{
  "num_hidden_layers": 16,
  "head_dim": 64,
  "vocab_size": 2048,
  "rope_theta": 10000.0,
  "tie_word_embeddings": false,
  "learning_rate": 0.00328,
  "beta1": 0.9,
  "beta2": 0.98,
  "decay_fraction": 0.91,
  "batch_tokens": 131072,
  "doc_mask": true,
  "train_tokens": 492300000
}
MLP neurons of a small language model. Each row is named by its layer, matrix (gate and up: input weights; down: output weights) and neuron, and shows model dimensions 0-95. Each number is 500 + 40 x the weight over its row's rms, rounded and kept within 0 to 999. Numbers have three digits each. A neuron's up and down rows have the sign that makes its largest values positive.
After each neuron's rows, "fires in" lists the words (lower case) most often at its 100 highest values on Wikipedia text that the model never trained on.

L4.gate370:517420426476470504487510513467570537543457485430488576494512515592447494603492440544554486498475475457532438587477414462434468490515561487516381500475512487517453491490520562544509506452472478489472496501418475445480453477530472496511522401532524532479519474475561531606502430505489530489
L4.up370:508569528487441454552520556563501528569461493540506553567488474525510514659474425496470459536572540440554473475507471495446545512576512540477480530472531588538531468528485498482449591553513531537444569486485508511527519489476539506544490488528494507533466484434516587504475530494572510491
L4.down370:540463497389526532507518565480574527456482533495532534465559626510503495493505498539593531482473464540543489523460520479520474506468513472537511524480477435540507548392548485520476424519501539438522520480463495482543489511521524498441527552530524498504497457478512459533600472494555497585
fires in: "was", "is", "had", "has", "are"

L2.gate285:437498510475574605507548436484556459534477562486467475433520550515504520569454552509520474500547485525519503479536521504473438588489431484491508493469468445492530516509494450519501531549533483492516536438512521499491488442498461503499453523483471481511534495492511578460555517503491522530
L2.up285:520454541501542515454424483479507547534425513449548441489529509474516511518501543490514464532471495504512492507522529512461427549487466532461500525451494487505562502521488483492520540570551433486499502518487515502520609519520449485542508493495543483521520464537466502416527526512519445554
L2.down285:500484467457501500501515479493567533554468482507563484501465507494504507530499585471512435408535457497514489470517533475429457517445478517554518491489474506494441507546543502515521536512540482531507537390482516534463481514530522531533463508428595511472509513491522532514456495574505481500
fires in: "high", "design", "highest", "water", "higher", "highway"

L12.gate21:476539488507489439488430514404537612471464575477461486477489587491433433468494550534473494549444490498524496543499487515536410530522485571441532484473487508492520506519502560433580483511467509529479499513489432495494415514495544551488526472529427549475543461542556504493470511512424503517
L12.up21:522423425448479499493463522506437498504550534582477475472498520465505483484522459423542457473450481523516475513480486573470414520541416558484550509578527591533535501460569542520592475501521450502544500485479524439432537487539463448393508525476485477489476505506571434504466506594533526449
L12.down21:522507455527536422488491554510534561448501513500601494509522396538518542529465522512530476458500529482468605524465453505495515444495452483514539448567516513502534490553473487492421442508524517490439465528510449518522517530490473486500545375510625466479460506506505559498511510496512514535
fires in: "had", "has", "is", "would", "have"

L10.gate623:522434530515488469474497518459477460453454476508462525544554532477522529457458435573488484529495459433478461441600533466479515498527506538503525475544464471503549467489549419511573518543516513464472443558565498569519516558481511424474515423490494483446536530491527514557526527484528434503
L10.up623:573472449547443504448499518531488490545478486467489488517567486568443454466506495612504458522410509449554491518531445535468507521537541548509440483485503486543488465443585449514521459531479493365507491502528504492492488571496480505488444465554553454459578533469538536494502501433442456426
L10.down623:480522475433479455464468500472471487451498476502545545481587550510492474485474497489497516448501512519470454524446483449402596565540456476511470565528529464507427451478525447503533447520495498511549485433475531477502531525582510462445554507506636527551452524496528531470460531512499564507
fires in: "at", "to", "as", "than"

L3.gate71:539494513534509526474557510530533606515511535451529487522505493505476530452435507493496490519511482486473484533432492553475542504552446472513497513448453549427562474502451535447479438509416470475486508500525484548454372494526401466490477503485450523487513501580482493518483504497552522473
L3.up71:505532575531562484501520486503547560475376440462536476540455594436452543486584530541438491552481496514556517480465589441465543442581486391465471522492468483455563457558455480473522532563407506538511470492493507542524509481547485489476503530509498495507504468455525471470497464491473531469
L3.down71:426535508488459482486456490498549541549464611433542539569528579449410492580559446503455487467538547429477477538525523483447521527572477475505488548487466461492505483505503505484517469512530537508472490493482550496471482523513472511539583464530532502506438513437575454461500509614431517483
fires in: "would", "after", "announced", "from", "administration", "can"

L6.gate80:510426430463437463513400499570555514470474491517475488561567464491487453516482503446472523504555505492474479456541464512507563478459476499487434563513433515515483500432537515519540597456475520486443505467505479555464512456411546568546454444447423563474562512473463477471478518535519557392
L6.up80:535562503450470528535504452480475508485526495495518622474487520496503510450491495584487593517474560473512496550548514499485441418442500511414578498511492477585479529489522517516485570530548524410502491497534474464489476474466469519520543566473499483545477548516523513519533478460557469496
L6.down80:567446479483430518538501469523554436587533459549414504498515452509601493480499489464476504486481479472485521477485457531477451438498492502484481533453508405557457506483527452499482567556471465460489560530523527506491464480544427533486559517511539578536574440505517434478512533514570450466
fires in: "an", "a", "my"

L10.gate336:432481500480519565493557529447491488522482474520481480511501503536449525502532454522495536515476429535521544541549542503489518623466501457529455537506457566528512484535485492496536504450478533501518547493482537435472510542575451525430487507508488498459510534477421525445497438488472494494
L10.up336:484527496540546481499459547481461418481484537506506509496519524554467532527500462566432481530417503521494441556559497475583455485486421533579472505512435493484448546485494490399502537568511508497500569531487445483487564496423423470457461384474494451410480508487433539424464510489496548525
L10.down336:446471492574503528443491559477470513450484468460636501462486514439488513506481478518433474581483536438519536498530498455478604433531491454471451538498520535500459445488525429485541471524466459487489510474494484546528496460564496472562508474477475509465507504596385498549404483536441450494
fires in: "of", "in", "throughout", "around", "eastern"

L12.gate258:465455504466525494453517526504484538490508477455473576459598535550458487520546493472535451552524408451507457497493486526481540509524466458489554509416473503505503487485424503533491492517443449413511485528463524489507471560482507414510509566484423476505474485544549567582440464534512518494
L12.up258:466504485538503445456450512466507489495457433466498523463471487422478555526495453452423432507500465509494430518427477455472404470415486566455429471560473557496528462459507588458485423454487500514504461496498420465518461534515497537502469485540508466470517510525513500560598485511525433468
L12.down258:472557513540558448508552558457535581520517506499472484554543537492461548530520502507515409546523527511457664477495463483486478556463528462499514549503494508481481453533495449498547440504498443534497475414545514515515519485483539486556475446460478518507469520471470505428462479515503456441
fires in: "has", "have", "had"

L2.gate495:489475435556448505535488497545547491507581599577402478507521529486550523542483490530507532496512528538471457487541510525439493489530503438511496526505491444501516487436455483454505510465513438531501494518584515495566505531436486554429460558433508549490611533516477482484549532533488497461
L2.up495:439451555478409500464532521538498488508427531527461571536587463512495481605489571463466461453543558505559560439505499494458532563566504422567477431504438481571523547555491464555459519538415452479466518491464484536485540539471500409536584526523474475507475518558480528521428465536494463442
L2.down495:477549451549571500507483468537495517515460533519434472492470538492464472457388476544516540525471509536504374491539457515550501475475512543537476550507464479486525518460493464477493509483465454520477532530530549437508473480495573472536536496471523526496537528485560496440518485459501472473
fires in: "the", "there"

L3.gate388:458447503549449441588522487502512565542501545546477506572522503561528522470500506535546531485586471497476522505513527490474561526527508537512476508445440456559558475467467501538569568420490615470471500460548559444487522522456483477511466462506429474481499538528522439531544574479543510497
L3.up388:632489497440503493494501530508549513559535522554585527474519512430482577435506525493499499543488514412469528458485463530523529460581433504521487501475447528519529435564529514505549543458531465490515518555454484481541493540497473462532516478551447451502533494482485518434488534464493524533
L3.down388:548423506498463491481466513533514544529495490590571514478446488503560520443415542456499565470520439457501411480539489545543601489557451531456521518449429441521515452460445468513557560524447520511449510540535497510514522482544460456408541498467433422399529510575569511478511492559524487537
fires in: "out", "their", "back", "less", "men"

L13.gate340:520436460495500464458496516518504480500593469472503440529502461482455576438443503456434428554498490487503472553460543478511449589489485539449515536533573569489500502488496469526518579519488515473449436460482443537438516456506543511485465466549477532468573519486561500467538563560452492551
L13.up340:502441495485476463537525532506521481514477514514548562424492520596546499528467430563562516489528467570515418536480514509486433480498519531485475516548507443515520488410465473539487508536510488454480451503484502532442563460500470509466507479529487482550500459477432533493493501520490477527
L13.down340:542526458565453483504506536490534539512460464510394522482457491546554458476577506484375527554446462501584472472515506432507497486525436491477506509553447533471483481450464464511476446475543448439440543516457477525528509552450493468404558500425461513538570537493495531491515457537420472548
fires in: "an", "was"

L2.gate534:519421463552474416455450485537549448533508510493434505618481470498496498570469554486583495513476464560434528531516471511465539416533488508508447430471522469479518467517499495509520522485500523451472521468530434517517515537580505555541532527439586546461503455539500442516461521556386472492
L2.up534:502482467545566570514477546549443486526482488498482444454501459524484551561473493521476579427531608491467517484536488434519601497466492473449479426471457450508560579551483435454452466516497509553525560473495510556502469484495553532454556487477552473413541532413535452488507492470511474501
L2.down534:483529510492483525506462518504351472518468531448435452458473444500430523591480469490533566481541552503495580534481509504505582469500584510452510489471464442544520549567500466465480540510510486484521531527497555572525528496516574525450504477509529499465554542452554531498499476506523448522
fires in: "the", "they", "there", "these"

L11.gate189:496502492563493488448537472484540468494470438386396504485455564452590529503545474497501537437537514550437457450496559535466495512541437451506500442491502496492509548467506497469526522545375528586486445492427468486501496509558426499516499489484500535506494538485531450536466459545463475547
L11.up189:412512462417460440445456510498507459492517472563483478623520526559578511474504450480433481476524493452486477515509494542553464450469498607506480453496538468523428515527485532529485489570506466599518469491472481530599470470502500531511506464569515478501494570526602461491494473530510508513
L11.down189:493474485518526519534450490483563472549495458439465496476571590436562505503523465473489591520497488519516547409524477508646449455471544508456466515480491471500513525447507547496480483508522525459497566508482543422393472480496512526505551505564594481512464469426497473505468524528504473464
fires in: "or", "and", "density"

L2.gate487:487446503543503466506545488546548413447556520547497540463451482552480480487508474481536533475608480518519410545547515446520471502559505562503477427514529503536476573588581498478514494442438472533527541491443454525536440465489490513528475552474459512462466554561440458543468469519454516506
L2.up487:510458516521521470472543502537536501466491564482463610460413457566500537468509479473499506457555492469563482560503510464514464429515488526505451467481527542517442570581534468477536535495452464618504552498438515499490486477563428515542501529514545508484451559521463516531514546554415481499
L2.down487:541505507460432492509586488501554477487487595480500534470416434532512537460540476423483490509565499512508525533529501454504541477485440529569535473500546541543435539545564491521497453446552467523479498501501496525517488478512524482598471488516537515446507534490448431466501503506484488528
fires in: "england", "china", "japan", "france", "australian"

L3.gate591:492458505468414458551489421486496456457507523555530511549525489455480529567462491514505512523591529460456497573544493589497486465511519516472525527460526530515514514449452603470570504438552422496494554429522462528521517453505499436561538436462478523451492527525497475540563492521439530510
L3.up591:550571554526488461504547561501549514453509501526438594516546509496550552534480509549553450486487510480509473485510504520539558507532499464526497431467494536516495463490458539456542586419503526451495438505482546572408503546484555519537453460553480489548525486502525502428526512491466505610
L3.down591:477558619484495488480503463546572428480503514447502601472455541512451533529429527496529489519472466533456396477448529518432506566444457544498489426522481492500426458424519438520495465478560517502467486416462580411488448497470468507510526444541430562527470605551488470454546495450516496589
fires in: "000", "million", "court", "marriage", "russia", "russian"

L4.gate216:441507503481478476547486467488515448482565475492471577498504520560555541509549442462510486528437429523507462539465497478498483522533594493452507414556556505533562500479385527526409551520466585488530496544497520471538533496488518539498489504500480494460534465409551502478511471535484480518
L4.up216:482513590417469427548461473506523475498483457450502499489502540510540524553546451422417527491466492504506452501484474538498482491487506528549516516512512556488445489476462526499474535517445551494529429512483516511489496535518504436517512560501501465468518480475555527572542476556532451513
L4.down216:452510543437515500561457490496499463526588510445480488449513579518538479475514492473522486491489479509493487516471452480503442587449505515535540526512529556465472491441440512553465510530481524501565518505415567455493534545486517558481474528497534446514512499482519499489542509569489515541
fires in: "has", "have"

L2.gate241:482483467498421517462560551591474477529474504484495510573577571491524503594579499488534467535488437504528463507543529460465478510540553472465463434546517460478441518510435464419483463518413554438512511485476467473571523536492537469473525489489485541504505454514427531552506504525517525499
L2.up241:450541505560514584487559503475512478582501543459539486528505485463481599498530498477555548512503520460575504544500550451548526523511559495529454468541458498488498479476456516449483495481518451491493503502562462523494563555499512397504511469552539483557523441490441483518543486511446470491
L2.down241:535506444462475490503564568513488519490505491499604450514567498449552494450494492490462565520485482511469489543555528488513543497496591492462456503542540524477478482578477495498508487554498501432502519522512516509529538529508563419527540401561529510436608417557431504516495509578505423529
fires in: "along", "new", "located", "station", "main", "original"

L7.gate452:536563492564580568528428483540475518479430507542473500505479497443484543508506505493532549468562470519494477481524539506505503499577452519515492514555489505526504490505500484393527485497534532462523572467511490511566504536494490480511565439513549443473533477475503514495459435511487502501
L7.up452:550524460379490500509508418420457512476485519577516497515497470497521525503496436502457603515494455452465469391524505507498450486566491453499591467533545504405521579530479365413510506527530489564534487468510476444503495546492506498492511529476517505512516496482473540502475460482545529515
L7.down452:502539472488481478432585435479559508465475543531477571413479613519468508491474575520469584530504531486445520546562454501508483517497511518479450495548546558495481482488539506470509469571576500518493540482471502463488489532495500477452431454489451505527478511517469577488470524491476609480
fires in: "over", "off", "overall", "directly"

L2.gate188:543536511544446452511474467466515544438467422513431490532571480554424550530490465487469388438467537406549459509498496511456488487533505490449458515493503527528423532536473462463500470502450561484430497466419449590485441563458479517564484521574495515482457483512461451508495515493490552499
L2.up188:596557489555470446516450492437506594412428493504454553464539462486500492489507491534574488516515554480527498461454522529543544423547480488432522519454478519464510470517485462453450506485566464549492532479513521528471499518393431532543520520461436469486507516475414459496560539489524577490
L2.down188:502561580573521504476469464452520511496459463494485495485465516500470484445487450557462512487549482403489506468445527500546477463476540503505500517528560512560461517515513543496497536495517499471417482497474513466521477560386468465590508500511537497459513451462551459540516554517508469523
fires in: "would", "will", "can", "society", "could", "helped"

L2.gate437:520439486450415446426557528538553579417490509522452545492547487509501513481548519507450484518463472468419414527504476492484465510533476483525515434481507525499467496444452421462473501526477578467484530462462454469519508552496483521567454581487436477540487445534573570523537454546470446562
L2.up437:540546487532431446526432597538540537436521502551502589504501478458509549392523470480465419465475449406546462464524504488498542485514498528413609548486509515496472467494549528380513532515509489462486540514495451457500503482459527482507448510565496454543560521541494502484476473489470473555
L2.down437:498543466484457495503487482467548559530515457510524539455501585485529538549545447532460452493445536461538407578476460500477501437480495520501502539475562497416479488488534521385511506543514521481559529535471466478500469501506438501587477480484508454531511497486565486456578493536493493588
fires in: "had", "who", "has", "having"

L3.gate202:599478525506547474430536465526496464548505405534496475465464517512466483542516533450529517533561514483546545521512545516420497483454531498485468528545519455404530481578517440534465557502475547498522524474465481473512538565461536455490564457555472523496461450491486440473465437534442541459
L3.up202:444495509505502522486553490515440457560470470534512374470543461439463466542506464535489547462473518478490465499503499467508468473497533471472481461495459539498410484565537458507491468567472518430575439543407522492512530519480472452500527494529574426457514467494468548498547470517445509520
L3.down202:532475501497427509541457534405538571469569519497514535526544517575555430509468466479497485476520548528496583500498493482539517491451513567430474477535535577524476463409423516552539539481559518461500537489537587495437449496522502506477491462500520542505505478506548502500441538502542484469
fires in: "its", "career", "left", "0"

L11.gate536:440462528570503549522436523563506496502424518507480537456580493492444423468491539497541525476511477540496488541458543523534524536501522479540448444483451437512473551488444443512578440562516578494470527511524492563466447529477525540505539464483464511506482484480512500426470530549535431568
L11.up536:470528542512557464492531473491510486482487541465456453468481524434451488474503493537441620608474472515547502519523479524564473539531494514470494541548511442540494531505483488515502571526484502474541490532465506508482433531465524420559522509585495526483470480416484509562459583456489512438
L11.down536:536538485482464520507501437529522483562573481476538616511482465443470481578502509543579501476463511476426455492514531483522507472451492535475491498543463434495485536562533498471478469531481478473503506503552455565503510537511571428474519451523458511410475493442461503435432466473510445464
fires in: "a", "isbn"

L11.gate121:540485452473550516579460497433464435545530483537443517457502447513537549571492462508562512490494453458498535493614589595561518509476547444446483385433461492585480483465502456513469566467480489521456536487575494529521533563561466524468415501467474493455547494513517562470448469464520500477
L11.up121:517496485563480525519557432436521436474557579562464484499517472468562575455461467537526510440522449481549524453493501438563480474536471534462565493465472539589475482423459501494441509534444540507506498468511541524425439567494496559429489453483541534469469512528494500400522455462503522470
L11.down121:549455514554527509459531501523480471496557530515560478542558516444540564466499540517484511456463491454532574494411553515502477442521483500498488539458498487486458535513502455507445561536507489504486421504436574478490456489526487521514457485477555520524516567529504506426529513550477467495
fires in: "some", "many", "any", "numerous", "few"

L2.gate359:529474500474526469548463472505518495459565494618555534542470501520524474511472540560579540466523532534534510496539533575461485500511499492435494460452516548490468554569496519554483494523529554453469494425515465461428488474554503472512500531452487483503466524445506525496526485514463529563
L2.up359:462491575495505449601505481436531488412530475529541545523487478486546467490428495503592519530585544544551518474521467520565465482459455520446518504461428516501499519515495559565472517510524535434501454505557490502461487541522556445551552489459576499509458500468490538501498487474481486602
L2.down359:505476547486464433504498496511526475460532476521544508514467486501502456498424523495516496495594532565509562495534469496545478462474462535497549507480487477487447468466520578524522489551471535492547418454562537473530512541474597500536523500475539464430533508458510517462509497474499487596
fires in: "000", "million", "version"

L2.gate262:483517460477437519519505466486455575497510561534529489523517486600503456478503531481490521438427448491562481500534490545526506426479481515506561456451453483481517518488491481483469500500492488441501496459514546478493457559402538457484482456443468486479568481560474559598508446491572421506
L2.up262:510507498538541551499483471484532533413499538473489502527465485476500464473452460443519475575521450569451486520482545543474498529547471542539541536504507466482481423554536498524493534449462543498450456547458545478502447467498482482549599475501546470444607458463477448529450503455547443523
L2.down262:556521565421456514561527515450460483381438484520586471539486485473475458460495564536493527561459479495492584494562486513494522516539495521525533470498432521445466462459464457534478537483492513479502452495497557488507451556483524441483585487492455512471476484487439497523542430479491461581
fires in: "2012", "debut", "2015", "1985", "2", "2006"

L10.gate1:544454487528550466515517515461431511603470475514402517500441509459504510532521400542531526545436492413517501567510508503473534473580456511520529493451491467542502444513536440485443537527554482477511560497534548519475533551499488448494484540495552497512567537514517445457565514471386477459
L10.up1:530548433527507536520476541531540497470442509496460541459512462533479428450423465544534542409590463448434545491596527470510547529527553546488463433500480516520500462536525473540556542451486491488500538453514522541517565512531492453498482476540559464534561519506530497480520534444491517484
L10.down1:500524433489371444488461434502448461489504444483456492534486505519480465512508576510505533524484479557504506484443462541490543511458480533519449532562538493488413504531511463500424477548516456455503464448556476513486517543502500493464583509500484509438549508462564449496449494517520494458
fires in: "the", "as", "heavy"

L13.gate139:480506530567465553504492535455428538541517421445494491520541501541452535507512477538508507473478443392511442537442541630392575538508465495462501443562479467509430471488572467437552539566541528462468517465504502566528498539500492531520426524525470484497505529487502508487557512555501499556
L13.up139:553480470533459510514499509505537519582503526509479484499495513347566545519500492515511538486522500457490487515523513509535517507556472472450518523508435525539477501410504449531535479562515557463478545513528535523472571524487561529517522529500473502570502506518548467568431549599582478503
L13.down139:499476506470482533461472570501522537514490545473643441513488463448490529470451467465543589469452536514505427452525480479552518458517462491465521434510486497498558549579486485509482438546514411501512520400506462498517521513540528465536486447446552569541525504480534512454466531501556382550
fires in: "a", "the", "any"

L3.gate117:510506432580425551487508546556503441553470495486485553495513509521524483499520502480502392536520529477465485518490543522525537479523485498507529519484542516461437450508582456531552511514511492561512493426498486427449461494452417484530543500533467515468494629496458416538506487502455479488
L3.up117:526557534582564478458562531483500538481502488471477451513405477442503467562558546505468466501538515523468508541476503470524510518543506526494473480498522474554524510573587421446512494448522529528545538469491470424452490492444546547589474505544507550480527461508464511451468558488594562480
L3.down117:535506509551489497519586517422483468472524549512532533557413478488527546509543527501510507518481508555495359531466491528539481472529466543558570561553469479508474493516479494530559459475484551486503482482509481487523420579463531491429438483548528531546441558473456511465441527465557509422
fires in: "history", "commander", "england", "china", "friends"

L12.gate286:535459463508487456485439481518511544462547466466506429570477512555511480491555527524476523561508504532563462513472591472601487528503533453569459487520597530535439473489522510537502505471541528530528542470513467505521519472555466492486521490499463559513599551450539462552497519487495472519
L12.up286:591451554503505475446585436544539501502450486512547499485500606465479506563478566581539552530511500522479507546534494523553457541468545546517509510497466519481517492492491467469537513510495440540475549482497539515504515510538581424467411453515464489546576514553489495501522502489454535460
L12.down286:473469533488491488554443473617543591527518526446482488583475492567507478471430498557519515481482495478507470403544514456487488527490509483561547488521541501470595547503485461535515541491417484512471561477549470465476506458527460438468451425500529538561519451519530468444511504492481459447
fires in: "an", "any"

L7.gate436:503540495473472571503520568515470523506495555587405588518544561500465552542470496512563450501503510438534471494533522470479436475526479527592493483522458455514558513501515490508491534522394495465498560413484437558437544527459508542529484552556421560520528473476520458512531514469521473448
L7.up436:464488536484524575501522529530527506521465524570526474493499516490521498438461411477558474484558497483521502400484493464515513450552492500543584495509470434548447496458468486512470446559477534506423529565495454469495554504453496557524479523516495532499563482483500506466522503450525443549
L7.down436:513460533469540542471509572550476494517481500478621418463482539464418467438526553509571492560544523551437468466474504541488521485484540521522529564531419414533478530591544481479486493532527443532534504506499478472450479504511514541583458517522472530500528482494439529525475591540458459500
fires in: "a", "call", "structural", "according"

L11.gate125:535449417586533509542514413527523509546435486451539447495467552502521475576528466479485496537491427451456476515497568465539476533523565434499435481587487476521585521456486456513538497505456532503473514552482487462483511543489492483499489528503492486480488603468464543485551479557381498549
L11.up125:580463531469438447463481510475488523487467410436540559506524498484519547476517548458455503541497513499512477548477510551563539506531495422546447564475469511567485507535515525434412530563484500507464563538479560446492429503475519495484559542546546476494468565532494495454509504567472472525
L11.down125:500510558530512492476493536529468490499499490473649468460514489446494543410450486518460440490530574483517623472503433484530494520487508497489525565499552476475460546515458545495497503522488457480521480528475542501464501482512532546565518538563580479496528448521493478473454478489507539470
fires in: "in", "or"

L6.gate98:531474463542485551480537504502476519528478554507435455530474479478375502493579482540466485502483497513457456548536529462488560560534492538508452537578493528479448452502472503480491475476446505458482477412579541566476462503525441444546486553466468536494475538490520430561480460512462503579
L6.up98:494542567513443516481604519482521547475528533520527443447484478458521473434581461428521559513447556560442510455483470548493537472472549496465520500508435536449544481529488560557509510418496474426441488529463454480444496542506481411566493550488464514550485488587488539513493437537464525537
L6.down98:494543521525417523486536511488547534513446485478526512540414511506492505433595487542479571570451491471533533431530607536499503540482497542534554470550478497461507416549558497538425515486456531517444458505497463470483528503509562507438486433483545493512469464485478530464473497524489500512
fires in: "began", "until", "before", "death", "kendall", "after"

L11.gate488:486487478499543520601553447487462573560476531504454494540542509482477501471483529472627484493547538453532439523523498533522511495488525442481473559496494531554457538533526429462470487437502521429452444516540555595499497516544506489482440532501510522519582504552577562510518503510426510409
L11.up488:488539520450554439534503455543554459537517531556520451439494506439522507523541505450518560500495568467472482494525566558462520469527530506460563422517473497448503514429499474510547378524553485499429508508436430494468490514514414482493517498545468485505494509535565476491489458464567468478
L11.down488:421527529490536510492491529514456504541540565553438479498510522496524560442552486498456510495482511461543516481484537572509531451599511533453531527551497481486543484422449466493520499529577519530478547538478510448509523608477469563556491572398465445494506560579493444454464407524524542479
fires in: "it", "its", "their"

L2.gate273:400416536508476520450504560594588483459575544463553510490523471500540449480520443534483432531553406548513456455468549477514541504459539541471535466519465509481444458569489535492524571443488488471480459473485425521485486477511483420462475555505475502455546522557432501523533507496496512463
L2.up273:512505584523469485420495561568590501474457555498569515524471423534520539536476533581457480442556459508595532481517486442540503519477465514472476507515423551483547491533427489487485562460476469457472497518531491443513450550461539424483462515527573468490502496483466552505503444511504435565
L2.down273:519494514417466503463485507521511516524520550458633516498455434473496440491452472452460479473574465542555492536518566423521476537486474533434513500523476504497542490511529525498502540467533459493510533522507415504504532458494518449453546496435534499454504524451470479496509462559518480545
fires in: "education", "school", "students", "university", "college", "schools"

L2.gate620:508504509523487536481546496491520514474526453461496507583476491537551545532573521472536491552560450479503513488513502487520478582521499549502436516487475512528482547536500574479536538540545511450512437519421389566522485508485501563453462502454531480457540501522546443487495443543553526500
L2.up620:517456496440529463520456590542544494527507469485442506524524533457514582484530564494486553573529477493550473542482535455491442499577471541492520578528491536467515552544527493515503521537507472462518474559467462536492517502512471459467451468525512543508499388478467448517550486617521505505
L2.down620:478466544450482476508532538565493515488509472460463450476479531456540511484585517499505500593519455442497438540436469546491461543544521539545425531493465565491517473501527431499488479561506516463546486553379439561512517565524462482480491456512566424512544497471448447494557462600562517515
fires in: "have", "at", "atlas", "has", "had"

L11.gate453:504475438578512530471441548546417464451518584492481474443519546444478497518530477504558469502435563540441461481485553506503498481464582470428449479595489528483517495462462551523544510459430520499556540518497511541504508525526555486469439477592502472544495549548548469509507562509509551508
L11.up453:561494509500487499468495438543549537552529511492543546427505541492539435524498487436440525495459509501515526573515469550484467489486548518510510548538508501444441515424537498502526503527504452544504427544408516547544534452421491577508488479531518513589509523549491427487596571480479533469
L11.down453:515514557533550469523478466497552528489476516491620505503505481492534517490482534492475478471563505505520463521448511528498437521496489507483521485503467578444524448503584414477473570502578462562566428471453498507533455535544451514527509461421597464432501512484471497454477453535546511584
fires in: "was", "is"

L10.gate460:546499471530515507478438557475497546457539609505469453456504461492456516500555483535519478545441604538518524507451444495565508470521524399464445510581472522457514478552450492498555464493546529522487526409511522463533505477481463482481526516491487490540519481489512503459509507453496529499
L10.up460:548549482464542506505479478535539524486541524389540501515597540499522476572501487512480456461470507490546537594493517582489438525581444537494410469506451528497515504518515556522436486510529503542567478527464525493416434580505567452451486550573506536381508529545539541441529525503405498489
L10.down460:443532502484493436460551528563431496583407466486644461480398477470542472483530509448467428560510443502451460484450516487476515499550491479496507492502565537514451488511474436487576511519498493436433397523483494529466524484475420532549600499542525449491532455482543470546492556543542532505
fires in: "is", "northern", "worked", "toured", "provide", "remained"

L7.gate453:551517445528489563541465443481494546528451494519547461529492558522506515523491526531491531479470454531535520535581543566528484502509601490560581549566553506535492481506528542529466412518502526407479476471559422420438498468529491511512501501566495501454438526471520480484441423523476541532
L7.up453:527477469540443600512507463458436522525528445449543475506433469496516467499538557506525389513481575568521461488493547528537534454506445459530515456528531476476538475547476569478534497456550457496529506504533465514500468521465431564499445472550436476466480555469453521513500502569521487447
L7.down453:483531523523485555532537502477463514487498441447476465521425484527470604428525504448479520482482424481491591455471508577452547452475494533503526543606487491515510513466475480473591510512461462571490524503443528607442471546525490565527498517574471507462448539481477479481435484438519483519
fires in: "after", "began", "announced", "when"

L11.gate621:508503507512480487421519470477463583543484475447496542491519567469491428515537542485566533534501543452433483565466493508415509465520516485423460545497470517474479542508514520466505462512525568581497461493566461561504499450478545497451528487447411585453508479553481528519562575532500510548
L11.up621:507457494460502414506389474502562517552560506543507541530518499468481492476524475509508520497491585552466505476516606430503533425512488475526561504522529548494522523442527484468510537566438541492548526458482495510453457508533484491456501515488489525560454467410466551509423441461570486482
L11.down621:485475482538458485538499454482513468488481558549538501449531441469495559485449505472458545575542440447538471462445514459472477506536510517450480423488558401520498427395523458511505533509579511570544476515490523488517453572516536624574492528488439452473531465533495449518483442518488418489
fires in: "a", "featuring"

L2.gate393:510537512504522495420496554513439490418473577514594491469443527509487425440530521517522463489467452559522533602498528477508483522448538521477450417513499509454509443544570477494451531474530489515465485454522467452473456470462456519585499557445542486450486558519495510536503484433538556448
L2.up393:528505517515533584470572506503499407420475564506479508471428507474518410508512504521483508493543498525579461516436527438497470533537518480446506463490487487571489481563507468455467554470490446533538572485471512444529526531448505463554526556489465416491518473426529530455485507422498530476
L2.down393:522446535503505521467489447507434545436429492498547502535450469492580497540499443457502510504496431497474369500482530503534425494564538525532510465485473435508543485548493548537550483517547468507481542488520438518495455552465530451441510535492540439456545466431491490512506511541565495509
fires in: "school", "university", "club", "clubs", "london", "schools"